Weights of a small transformer language model: 12 layers, 6525 steps.
MLP neurons of a small language model. Each row is named by its layer, matrix (gate and up: input weights; down: output weights) and neuron, and shows model dimensions 298-425. Each number is 128 + 24 x the weight over its row's rms, rounded and kept within 0 to 255. Numbers have three digits each. A neuron's up and down rows have the sign that makes its largest values positive.
Before each neuron's rows is what it responds to, as a language model described it from the Wikipedia text at the highest values.

Description: Short subword pieces inside multi-token proper names, mostly places and people, such as Okla-ho-ma, Ra-gh-avendar, Magda-le-na, Mala-y-sia.
L7.gate856:132154175148148141122135141094152131131142111150138119137101134134135163139134136128144100160099139121138071118119127150151139093186098095137115140149133169102137142120123123077134132125131138123116107130137138097119097125136101106182142111139159119136145130123128137074161098056109110119137131147078151165155141174117094123122118145129162166125116123139155112113151107125160145106103
L7.up856:108069151090142142119124139130149099132152167140137110093155155157108156171161158108150107146159148154138155113079070130124135094146139140139151121167151132171171119145152110147146100145140127146137114132137129180112102154075141107121128146120142109128117163151087138127089114110145099122150144130123127098123124141106177112153103097139104145132109110140138100110162137169155108119129
L7.down856:141151108119154127174115120094095124174145116089108099112076120140101114120098116171095119138118128117134156119133137146125122134148118122125128118159138137114142122143155139154148154146131123092123134143121130083121112137188130128125184174150154117114130162108132146129143097102138161168123102194108139124114093158165143170138095139109101076157125160129125133096093123118101114111124

Description: Colons and pipes after field labels in infoboxes and tables (Years:, Place:, Career |), plus mid-word pieces of place names (Newar-k, Bres-la-u, Toky-o).
L7.gate67:146123128143154102136113157118112086109121067144147157139145151168068105143117147134131153124104140128095107100131105151132089130117136132126149114169142120098137120147097143181083154123146148159129162144153131173123133122094100084135133138126103069118147130105159104136121072126134157124165157142120130145154173140099120103157086137170146108091137099123148154136162126136125127112163
L7.up67:118108100078112113142163151122131164090144161134093148125089116161140103096110125158105114164151113165137116176122123139149142111103157158153150135145124150106100137174089180142121107130141146132117100150108101127151157143130161123150114099110106152104112129144128117108148119123107122135149142127135117159152131106157147158108077132141126146135142217131104116131111130143152124125136
L7.down67:094168096124111161108093137145166178106089137149126090167095113117134104133139130146097159137132105145127137125112139081104174124154099145142111107153116172148139166127136122151117173132118118136134104163092139105147150128111115138114149150129100085095143155113128112086170124102098133063137124149118134122156096123132154162152118138096113137097136111140138138129144115137130132125126

Description: Mostly "in" (sometimes of, for, to, into) opening a phrase after a narrative action, e.g. "arrested… in a convent", "dumping his body in"; also the "in" piece of words like inland and investment.
L9.gate640:150116148118154089110129102147154136163160127158091090124122078075077070149132104097116155111142099106104106160108165123126135149122098071120125158143148141083115118146156092177144138054119128098140138149099082134100145156165143144123092167177142139155118121114095143150162098099169111104120138087101138137177132149146109095117147131114098072088147139105094146114171118107149144133117
L9.up640:117111129137161144126137099137109150121086144131132093125103151140098134169153104133109100149143131177141154155118118117144094143099169132149144145152200143128132126115118110115160108139160115125088109115085110122110128137100205157141104075077147140149108097140122121125122117151084113134109124142120119114114144114132119109124165125147160084150157185125133106097144116115109089111075
L9.down640:098110160083114137113178124124100154127142104170125128110134139157141153103172138097111118136138169113141116119117121123115139118099109094111155112162153158114105150134139118126182151143125094153099124115096136158141133128099163131168151168100113098138104140145131113101115158123101097106106107106104155124126055095160125105150099123160183130120137150076111135121151144159118119124118

Description: Final word-pieces completing sentence adverbs and connectives in expository prose, such as howe-ver, norm-ally, secret-ly, th-us, als-o; also standalone still, not, also, only, now, plus some plural or noun suffixes.
L7.gate534:133140157112150146091121101151114100109182147111121105120170105106110119117086127165137152099155165099131119115142100125119094131095162106176110132121105154105117089151126135135113140172174122121158114108105139111124123125099068150149138055064129144126154151119121141109100144137147124120146139165130144105087112131084119131103115106106098113132144138142164093131132138152115106157144
L7.up534:132140128165147180117126154164125118171115084123118094137137082153114140119124124137102125104107109158087112109145171143144124158171125132132127142114144142137174122134116114146144156130140132164103123096095124130137103095078166121169148139118118116135122130169153139138129153144096139111132138132141163107133106126121111167135142127120122106146106120104073151133133119115130109095128
L7.down534:066132172133137100138076101144149079112119098129183140133149155138112121138080125105115105118190106102102103131168108131144136130071122129100126087113158127103148105165103150125130118129125154095152131108106111128098087129183123129109121163126147117126134127069105082128056145153125155158147118145177081093147123102146113116116131132113114096093196139134184144128112161151133141135129

Description: Short middle pieces of words split into several tokens, above all the a in camp-a-ign, and also examp-le, acc-or-ding, cur-fe-w.
L4.gate862:158182120103112086117128109121131085145105120144122156121119136126129117104107094126111123149113105123141162072119140135084159101142118176125135113114139162137114122091158095148174144135146135118148134177138125077108108142148109132091107136077102158145193108110153082137085146119154103165102140132121141122132097128129121082150128144115127156100094123154126140159121137115164101113149
L4.up862:170119081138115129129103133128138097095113132116124107130102164136121163142122140143148117139149100102128128147138132118126139136121167111127135148124129131157091105128117127118149101188107113122110079140142108115149120143132113072126103126158096124121140108113147142188164103111159146127138098145165156111135115123115124163122134113094149136124128149121097138143148098157121178147159
L4.down862:099175095124118109186091165133136173117135111148094137123087089152158090145086105089152151136136117108112125134121129149116152140080147167092142149161113116129130166125154120091090088058111126117131161108163097062132144137109167135145101122163128094082128115115124121133120077120150139177202115153132099114119180145129113127156134177108146117129119153106149113151129136174161093090133

Description: Word pieces or next words inside names of organizations, agencies and laws, e.g. Feder-al Reserve, Envi-ron-mental, European Central Bank.
L9.gate1083:141106112163187094133108100125083154093118102150027088118148114114074111102071095109144112130116068162088164144194103158119111142119124141103111128114152123111117110165133116119071078102149150109135153149152151126118159100168137139130173141109125135163112097127104151131138110107175112160128135143129137145130129128110120103135121100162170173124173114126111147101160110130092115146172
L9.up1083:146124146115110074130075136127152118142155140134087086128103065118114107134110102131129102156089157113125132136131112137120120167123090122127094111134075142121150152136129136076076109092085146139135129165155148120110091115101171107133095118157141141138116098068095174088133148144127117134138107097148128105074111168100147130139110116136093117126146107164148169156099115116120109145089
L9.down1083:103167138097153114127116109140111115166122101088065156117124105132152157164123109131117149107093109149130095131152122172121182179118161121106103117144060120081134151108147124113167159127144166139103153110129126117132120132120118113167118152118149198145140061121178127137132134114100089110120131115132143101114138137111099129136139107143145125147093133142131133093128114104139112154128

Description: Word-piece fragments inside multi-token proper names, mostly a y between vowels, as in Bombay, Surabaya, Senanayake, Lafayette.
L4.gate354:161131128123181114128138160121100128151124132151111156118148163130173166131109099134112147155089143144115124104146142141135128094128124106111134097129092087101142145105123095137168127070087133158123131111167135189147115142139166106165149105103110145115147157121120156114134099124138159138145138150158163119152106136132118126119117132076114160132095117133113118138107103148129133155111
L4.up354:133141173156162108139162096149078112133101129140152154157147121120115147120162108093177121114120147120115159145150087119104140115116117116152106087137130135133092149154135085186165138151132152084121164104123133108134149119182142122141143180087161125105172141130141129169101105122079132139142143148152142132150132106101173084114060113136116102099106178130111088126107100160124132143107
L4.down354:141138123136127145184148144078088133094132107161068106145121130118147134148100135094145113140151177137095121085105101097176140124091125095147156141133101110153142170147102145086096133174101110138139132115147118130113143175201145110103129104118116136116122166120133151070133126111157128128154143135126142104147114157154152145133135131135139134145163109092109131150161162092151111147122

Description: Fires on two groups: word-internal fragments of split words (tor-na-do, car-b-on, hus-b-and) and "for" after a verb plus object (turns to Emery for, mistakes Taylor for).
L7.gate735:146142145135121091111105183146138150154128115104112175076132132116124156177112123112091117154123107121136127168113148114121128120157149129146079141159132148099129138124146156119131127134119120169106131149153089118127167132119171157144142123184088140132138148102110090175102123161164126164123104137131111140108119124145165160135136140109117120091133176131141115128121101169156095094166
L7.up735:195125086114144106160129127158142104117069104141133159109141116129113144150167114110080158102126105126170146181128144105160161100123107079094167120112099148119100104141146148068114115130136140160106152117132134121190123140133141107087105122095117173141166122149126158139112119137113125138086087094092123125143153123181166141089105128152096103104129141146145102168151144133109121165107
L7.down735:160108105131131143164110110160142103097144131142124093141126131115125110135179078115080135112112114125126122147148143144102131139103143128125162113103126115138116147089129110132109166147132100138142126119137143129118133111120113113148104083097137138071153085103116118108101114113097142130191104158102147131122120122104169184126133124125147150102088123164125120123141140114110126086092

Description: Final pieces of words naming governing bodies, like counc-il, Cong-ress, parlia-ment, plus government; weaker on scattered mid-word fragments (ex-press-ion, C-om-manders).
L4.gate819:136143115172080095129131150129103117140156175158126116121139123142127167116114125130111104123129121137148141135158123112113121171173139124143122152122128081148113125142126105111170114151108114131143102135150111139112130164149096102194160128077144106165145096142124147109155159087102139099118163112151147098084113129146172148166134113096138151124121191111127121102155123148155133132092
L4.up819:087114163118067058139135131149142152118099136135143142118114166102104171154159119093133143134129114094092125138144113135142125086167155156178098099142139114182094160126115115123094164100117128150115143109122151123118155147140083159113130155121115107129138109107117139111130179129083167120123145105116136132148102131146096130127108084063122152117122134119153147098124124143135137113147
L4.down819:131084123087111068073097109139124131112124130100147126117126125129107123066129134106136084123142085143109090170145138134101157129127094113123092105119132095141096163153112157128140097116129144131136119104160107120092146142098114121164096143149101121177121074066137133130124100134117134126156108116098151147127136156156116158137182087130171160115112154133144152120108121154129131151147

Description: Last piece of an adverb or negation sitting between subject and main verb, e.g. historical-ly, al-ways, of-ten, no long-er, did not.
L9.gate669:107138143120146131085110119121093096130109114136104145122117145117123106145142085139118151126124157097102155132171098112121140170156102126099119110140145110135092122170118155090133105118129130129078170086143139114098131062093133109151094106080086106155167142171111091120140124152099122112152117069130105151132105111098092144112130207141097126124119113134107143087127184142143137061140
L9.up669:115140134075121104115111177173089092098136111141072152127135146132111108132095095141133097168081108128144142120138120132141118109135112144102114118126114136113128099122109144096130112146134139108123123117143122117115133116154057072152121153135152189149154129149146137140109125079103155115089163176133111116116092153077138132198152128078058124135117092152147137129117132123165097148103
L9.down669:091155161141124127123123151135153150122152164114148110135113142128094158112146111132137112113131133160104092090153162096106141126104146132131096113092109094127115105143111102152139105140125113131133115124198138141111122181134090180137140131115122123149136118156082151111131117120114140097115176158135092141127141145130113109163147116145118096110129134122118081163146110137146150095138

Description: Punctuation or suffix right after a year or date in lists, tables and bios, such as the colon in "1997:", "s" in "1990s", and "," or "|".
L4.gate505:139122124115115145101129144164146141118158116141132107148138102148120132154091142137119169145131073141091077135124145177091134107102126149145096109143138154132145127131127144167136093162159135164138112117125124080144091137102078101122145136131094140104118141116136142124133147085147148097092131139129115166115103142117134149122134135131166137102119146118140135155120140152148150175107
L4.up505:092151130175130139129129110128189129170126172127125143070117146150163151105131099131125127095123185146122135138129108140147119134139107141106131096156124127179142127148148124096159159106150150116097127121135111132161121103148132139113158169149104140185120128115157121124088128089138177130149132159182113097079115136162126119119145172125107123148101119193118109155130148112145151123150
L4.down505:120139097167124130081127141139094127132135105154137147122106092146121130103164124121117111146124104128104128140118133155113128125151068154147132117135132120122144173081105161121073173169133116137154114077118137105101130123166142169164113124099111101122120149103144195178148084101118123086097132127139168108124182174121084143089091102129107076104084116138133137116114113112101128175114

Description: Middle word-piece syllables inside words split into several tokens, mostly personal and place names in lists, such as War-re-n, Ran-ja-n, Jo-nes.
L9.gate886:125124110068100118145125116105113122128130141133085133084162146155127132089173131118130098116116151107116123151165118151131196111117112098114125122136105136101154179141119133123111149136156133109135120151124146114155135137115090122141159109139148157137117086138157146139151117117139126124162135128138131128179146151147129169162095154146168085092133152090123159114143099123198094132145
L9.up886:139110132143143138162134128170105112103149113142162121125125157120134123148153139097136188165132090126152101086102156140149141147140131121119164139081082106108121104142124152109180132114127147122080131107143136152103134119150126131172156149137113118111128124121125104158104104131125130183140167165147146118111167108127130138146076110132121150102097121084110129151174099144167150147142
L9.down886:150104140103120139126140146140111139096090150116145125103090158144120149169088122150156109150080123094122153120126120131128123150136145078134146129106118114106138119123166153141125091145082158134141094146143113123153154160124143165134108130084156155127162113112117112146102157087167135160150095104120126120151129125164133124095120104137147124136159121167145166124168151148152171113142

Description: Second word pieces of split words, chiefly "re" completing There/there/Here after The/the/He, plus fragments like re-le(ased), dis-ru(pted), Ra-gh(van).
L4.gate1061:132102138125133130133143101135136130148142167169138125125107137140134173112143142165097147173153143114138120096124101132110117134144139095133127146152143120122134112127124148119148162107156143148154118100122114130137152103096137113167122166140117125075149158115082161144151110122131132129111138106138161152129145157123123171150153184098127139129163133154135126138140145110152118168139
L4.up1061:082109084169148123091110117128124123109110115100121111082126130126088103130145137181177113150143127157130147098108140114142163127094107129083181132136081129133133181088147146118130202144192137118127139136165127094121082101081146098110147102095111087109154119096145079139152143115147094180111141118109169072129165180130152139158124149118132136112099120112132136109110160120129121105069
L4.down1061:147136181156127178097105076142168102121127125151148116155093131119151133103131150094057149112118138161140128131144116128097135157145166147146146158134127153050145136115188158159115161172126130125127147123081107092139139149138143159154129147111117171130128120121117159113157068123102143140118123163099081141151148147115120151136146160118127149123120137085109104111109158181141145127136

Description: Closing word-piece of a word split into several tokens, often ending a label or heading, such as Stat-us, Sour-ce, Clas-s, Municip-al.
L7.gate167:125141103138112075134118129094088155123146107132153164201128143136087129164155133138104121117139135138142116163121135147137126153188140163145117102078087161108122104142146120136120100150144131137143103117126140091102081134096133163146166123115149145116136111112157122145128116127136133113089106129112122154143127105141117147105133142154149125138109165183156139156147122123151093154133
L7.up167:116125133122132127154139134141129139154130073126113148106113124165073103077105117140159087148145080103088116109143104127133175140112131101100155087170152173080136101135181163145132140165157142101105109147115129129136092127154133118139166101092115119106161120146177161169142154098108135097118116132124104134128096085127115134138122096170137148156126160145126145148136183124149128144183
L7.down167:136125127161119121049166140104117117113100136127138140128161085097134139169103152153165158106108164157106137163107127176104140162073093120115103116112138141091136145109157124143119117131131120129172131098106122127116139165135089127082147132147166078168119162120095131106139179114158153150116131144135127107143108123097115121111127126123113154140134153149123159144139117128089111125124

Description: Connectives and prepositions that continue an encyclopedic sentence after a noun phrase, mostly and and with, also but, at, is, colons.
L9.gate495:141067104163142201100139154132127117158144130135088126140136131106122088111095117129115118133134153179129147093173093139155128145110138115114127102109168127136109149147126175143098124141123171158139149143103160129157096134120132147132143114148096108115105118095086117163131134129128128137127157136162133124114153150112141112100142122111115082139140129181120122175129172166132119139166
L9.up495:148118172174094152090105120103164138167072132109127149126113126150111152092104170117122116110161162142084137124137127149174150144114118108107158115116149122135160126130170140145120130121141149114126135126089154108154124142089113161113141097126112109126091066189139110132097146120096120153162124132116132105103120125123162117089134086121146135150153147155085162155106095162122141144103
L9.down495:088121121133161101000147134109106101121146163108117151126121094128077120103134092120097144135135119131166124073124096117141129112149125144138115093136158120112133128086165166120074109077197142124146155105122119108116141129108116093098133158118141155124157106131118125106112095138129181138106118118113130147145178121099157151122134139132090088128128103158107121112120177137136109168119

Description: Final subword pieces that finish a word split into several tokens, especially adverb endings like -ly and -ally (formally, officially), plus self- and him.
L4.gate93:105130143138127103122141116109143096125095119127165168121154137151112154154131118112116095138128114104157164105152179140126159127142142155081107131063093105119124118150122113117150118119128147114111133110086127142135145104099108124130109116109154120158108112108122115123147141134094132138090134079097102160122126128164116151172188115128112082096114099108130108092099139107109126134107
L4.up93:112110086120145169099104068124143082120117108109136162099165146121070098085106152145135155129167104115094107142137187150116137105116171149139091127115107138123142119156127127118096108153120110141127146122098106132138110103114165117116127115115131138112111124161122091105144130088113106173148140119140154145132071162130106131174120134124124098140096159136119108145098144126115114135084
L4.down93:091159149158141156099129124119118144170150112125125137076151129149100136154134127145125139147150103115120120108122106088096113112140117147156134071146152117121107122155140144060138124122136142121176089109110129148135088109148169118152096102104098135118142169154164124124177136144117069134120101147139115101139100140134131113102110051148120164083136126122170116085150156111092143110078

Description: Mainly " with" joining a trailing phrase after a name or date (opened in 1958 with, Contest 2019 with), plus mid-word pieces like Har|v|ard and The|re.
L7.gate1159:117106143169147125102135122140156125095105088136144139119131085152118152166132158127150116116138144171104113107105121154143077118151103143132130129118105167127084099131125128180125149122128150138084126122112111112125145086138119180142110143142159129146171100165100137166121118113120098098114078113155133138135136089139120126170149137112126115103152093116131141146091111150126120098127
L7.up1159:150103188149152111110162133151066124147158113128126091125111119132104148088153118160143099147113140114141120113129139094064096148127126110083107115125134097104134133140160142107140172140160135111133108103097115132145146157075095119161165161124148120118145120148184062121115121141145104163137121124063162122140173126121151118158111089110150111185115126106123141101107148083136140136138
L7.down1159:129165089135136138110130113146092089132076110136134091114142122130128127083133135149103169125119136169152092126145155124125147098131134102125150135130126134152163125106115129130139080097082111141147109177147096073124135156131138114151124154117101179120137123123181111145118137168112157155162124165104119157082148067094150106142133125160085116146162142156104105108121082130115135139135